MLP neurons of a small language model. Each row is named by its layer, matrix (down: output weights) and neuron, and shows model dimensions 186-313. Each number is 500 + 40 x the weight over its row's rms, rounded and kept within 0 to 999. Numbers have three digits each.
A block is one neuron, or neurons of one layer that tend to fire together. After each block is what it responds to, as a language model described it from the Wikipedia text at the highest values.

L5.down17:504484448591473517455525554514513544491519472492547636538536500506487490508504458520495431534499571435446476511458514460510530516559538498538417497528493491498526479524481467526503518509591534481490457452516477542527532477466481511526476446539447527460536532505587546444390505466463490552451510496443494475518498455464527525468530548450403564511419464546585453457461519486489432507475
L5.down55:497514479519479512474566503541477566483444550528545568518544517501470487484532488510504536580476515518498500592493509535501580427488443518511556522497487488476532492466512546412465576489517498518431557445492504470519557571480526542529489414485490498560494544550543490525458494570504516503530488534526513473565406497513564453532562544456492513517487478535466443394533504531496514520461
L5.down251:521469446489524493504510515547448516464521447521524460537520448477481565566502454498506556557453459474484443516510506431454563489568535535484475513525511500441496446468509460536551432467586579551512455502520545560493427459488517518502521518534409534486469509457512536505576474479543462489509524469457487397524571600561470504520478518465469489499459510507558554500480534467507452495465
L5.down1810:520524474582510501490525495507495523597485510461478546456509486507548576405477539527516537505463519523497519557516564458446545525504480541455501510509527424513581499466533500524467451516525504509492540463528510497521490461520510469552522453498486476526485509410512600464509530461502503541618469442422479475499505468477509471426593425498449537452405511527512535528498497550477479509482
Description: Final word-piece that completes a multi-token proper name, mostly surnames, also places and titles, e.g. Faroo-q, Therria-ult, Jenkyn-s, Pikilla-q.

L5.down381:507424482505500459513526427461408459568531485579554470561495494474492472461560500481476471463520454440468438434574438415511448538486518523570444517531461514455475481581413533500427460478445519566514513525452572495486554474481425470494504470488508509525466506457468514470521503452538511444555504461532463500471465493532440540499437516529528462480545497567496411524456512489492499557508
L5.down1188:484431511476583450544498516461481424549541533456471504528588531549485456531491526516527514495507498440526453513525498513512540567442471529486536519554466551562478480491524499536488499502505487519597498476484517539470448520444481502483544454483461448534480479466457434454548476488505465404503506490481532454445538487550511524488490493520477523508524504419505548530543550423468521483423
L5.down1373:500443498423492483431451453439531531480466487505483532517602521491526562519509501519533453486468516506461500509512551515519539477584479529491590473503496598587498519489469478548492547443490478372523469532528547505489529500515504466555434522486511514533419553492503498457488477564438545489507509493489480487501498504505493492487460526549487513517483535522529478569527496471448545488487
L5.down1828:507486537478447480578460509469533519549380512483472508484553519535497546451488558507494470521482485456401529525496508469420407500466545455521480449471530499568462517515531523550444455537487491517457532489540530515475472471488452459440501526535445527510551453505502450474531455439451466499496522482480497476424554402459538459558559547492520453479530528484500525434493483479461565503506
Description: Cell separators (|, ;) right after a number in football career and league tables, e.g. "League Two | 44 |"; weakly, mid-word pieces of names like D-agen-ham.

L10.down293:372478465516539478559471478502513538524573410465525502514502454486526518448420532498503421479480511535425519514570525497505467526546442488523479496520539558533566485509521494549480465502455458520560455551425464615474474493529502476502412509560502435514506496507554532480500515514480454573450501481424482484547475520483512527517554503505534553463471518490499546520536499503525488478490
L10.down1514:516488555446479539480506476466457500468539479515528476520514552412462542507610454577456474511479457537460512451570466493544547563529432483492548470514526485471470476513509487538452504506475563534547530554498434496435526519446517456426540483482509537548478519501531518434502472520503584481475638477514470495516482485448554505492502557516586530504515555462511486464457585512505450522487
Description: Function words and modifiers just before an organization or place name in biographies, as in signed for, joined Belgian, with the Canadian.

L6.down135:510484451511510511531509505501490478504572507539524536438550452494499543512563451508484473496447417496470513534551499506457521527495473487536491503483505459477505506529519504498497493507562447470516501570463517519531541522551533554460544523515563502468510498461520480554513507515525445447507471522511521515485389489539520515487571505503470460495452514460470634454499512461470528488455
L6.down358:457476522540471464589517525504490424529492521510512497541449518492534528421450551510537595558534513459460540478514533485491475456541437481511477533531547516473482480497538612505547555431560480499451434562511439472441520621472512508456553509502428454539450539472538496484486515526491494470533457493498541511469507500437437395495536535490493541522517539501518497537462554486548446506449
L6.down597:519543513541496532512451489485466467565531537472555542509524502522449479468518512460515508474518481497485587571549493453507535496504463462445474523507499532551496456469591572467534485436459483500409509445438499480483548530489527497556490444489460447476471520546568592442523547494496504471554536489452528489503495510560504600452480496448485474525484459517492478520471512537483537505496
L6.down650:508490534567495513589519517532455434536416439451508519555561428484468474509496504406436545548510568459461480525512538511433435544514488506443508574555484531471480507534471555473507489454501467478501493475437468474455521581482472554529498435554468484458535472544505504499531520434469465517491422490571544463483488495544500463514465489489464483471483489489463433463499535480462489516513
L6.down866:482524532487524538534524466454499500521453531594532427494448438555506437495432496444446491488528527416532433472488544503524521516483605417465512528499469482440480525495502533470559496459432446511482523456510528514515535549481482440512505533506432529491528498494470494502477577527497493462439507496502536470475493473507438568543462501527479587496498472557491478535536498497512582493447
L6.down1413:533491466447508527577438478542454506505501520451468498429482478504521462471458441500503481577428516505434472556547539532513507499485532509425577550544537490569547576495518490370537521442478450505469463565483487537469481491477428489529534488515546581482486550502462524539538477494423445460465520517484504485550438527556410408455413478463505519468497484534495522496473516484497465511503
L6.down1456:529482438569518472425601524502414517559587481493490524524557477543507510523552455455511519511431444507451456515463488489464562499477395525468520520487515425447532490458513569499567526484522535469479529531491559473597517528507473516534455485503497450516514540484470509544508554562530495479536425478464499491530424391515537466477445519484459516520507546569518498555499527569490488529473
L6.down1464:534542476477560559459428514444472520530477495543418485494512499449494560510541474526511546536511494501517518532509550456505507505452482533540510534568541520501490487481477530557530464501507445468554513423511445487495451555537544461531556533499445478462557443501507468490546544498502575499517485421481451485509465499469500452452503500442435551492506470537546534520523562589502509443483
Description: Final subword piece that completes a multi-token word, mostly proper names in lists, tables or citations, such as Momms-en, White-head, Liver-pool.

L6.down153:471485429489504489487361461568445505505524522484404506492619532488509496491457525482443464450431484560487470480478550542558517552594468471529500356543517599491506420561533470467521525508482417447538508482466486541509481535446562492487507478510520525422553474542419485460495535483455429498528430469521480449480528470555457472458551565509454466540486531449569506479541462505541566518545
L6.down221:602433472524491507528516457456529506453499507513522528578434499537498506509505516437507529552457502539475567516451483560506529470502531452496493488539434609543461568469461506539492576544522524501462516497566544487445527467521483535424491451516504469537481490449498489575493501496494493491457459498495459513422535550560491510489528454457554475558498570482553520472512512495433481421460
L6.down503:486510501502577467500559491466420514526483461515512510555538527499489475468467516541483488467543538512395494433548520495560478487487464500557461469521554573520514456478505457450452532559471502488467444505511479546537572502558494511426476457551492471465494654515494426488508516506492553473513483476526499499497449511483503535452570566518465456482511531496453503503501486500424439486435
L6.down585:545507488552495509524560515475490532478550523466477406581438503496542466514404577494524558448497548528449515495509485483438513545511469499497511529485498477477485505513539473449525474499455503469463515482442487552541504518561541504461437500463475508508528497550453544374428543526454502529574520526535563421517468534527459534508508491514516548538514502482439471478563470584492528629536
L6.down1250:446439546491526459459530454519475551465509447499471513444582543460499518437516540469447493593494445523520489493526565456454448452465551420531451478476535583479512472515524470510506511570431470551541564541430518570572442536474538443449520498424510435498481515516438422489521437446459507465574446479499540490474464416542479513543490513529458437434497510536504512486456475481412493486475
L6.down1642:488531521445495459549568469480498534559451447513513429513519586478486485426511510480473526584563536497476521475532576523501494535519495515487458489537497459431512470429507483506486520458504502425480449467461484497552514537534484584495457475568497470492500549555495539500534508504523452468487510431565489507560438525443476473507554606465455537481482447503551550498539480581512480495517
L6.down1785:573472539516517559519427531484505478569537533495499508437485478536509540515498502476549494492552498601419530517399502518504448535553453486485490544488453456518503489432504519523465458499509460487447517511546519464459509512551498368503490463481547530484508523497491558496466518527403481502536481462488548471488534491425451505497460471497447527535518481484503502534505493471466510451453
L6.down1938:503469504503587500490508460613435489497496514533500607519513490542538552426525510576592501528478475574415520487520496463512504524512583485519519524536486530511491530437576655515505468430528564491457567552458479442488551529525441502494544533422533543449486467490518558495444440516497461536496534521495497516518461561444458499450515485482459510492494572504519451513520490506551576467449
Description: Pipe separators and punctuation after numbers in football career/stat tables, e.g. the | after an apps count, decimal points in times, the + in 21+2, minute marks.

L10.down1069:530561548443518528538469499430544523458505599462496445489506540443553488512543477450458525538505561502590453482494483560541474502498512593465517540472550534496519494523521527525420469470494480543520457415549485553459500445472568471544555496565440555456478534513483497557481515514556454491458444433562563498472516526470458513505464552493529495436502522504458448494435570515570529526548
L10.down1811:475471481433515436563455516541520466546550516509488528503465480531459500586567456451476508482527507537463554481458483517479506497457511531530479530470436512545537423525525510445498502460471514473578527453514526451432522475458475531436460483493530531495495544520462546477503474578486488427470540518463509468589439509455539469506517553526560504450524539536495483561459555503521448602500
Description: Word-internal pieces completing a proper name already seen earlier in the text, e.g. Hú-rin, W-red-e, Go-osen, plus the piece "ide" in words like outside and Mujahideen.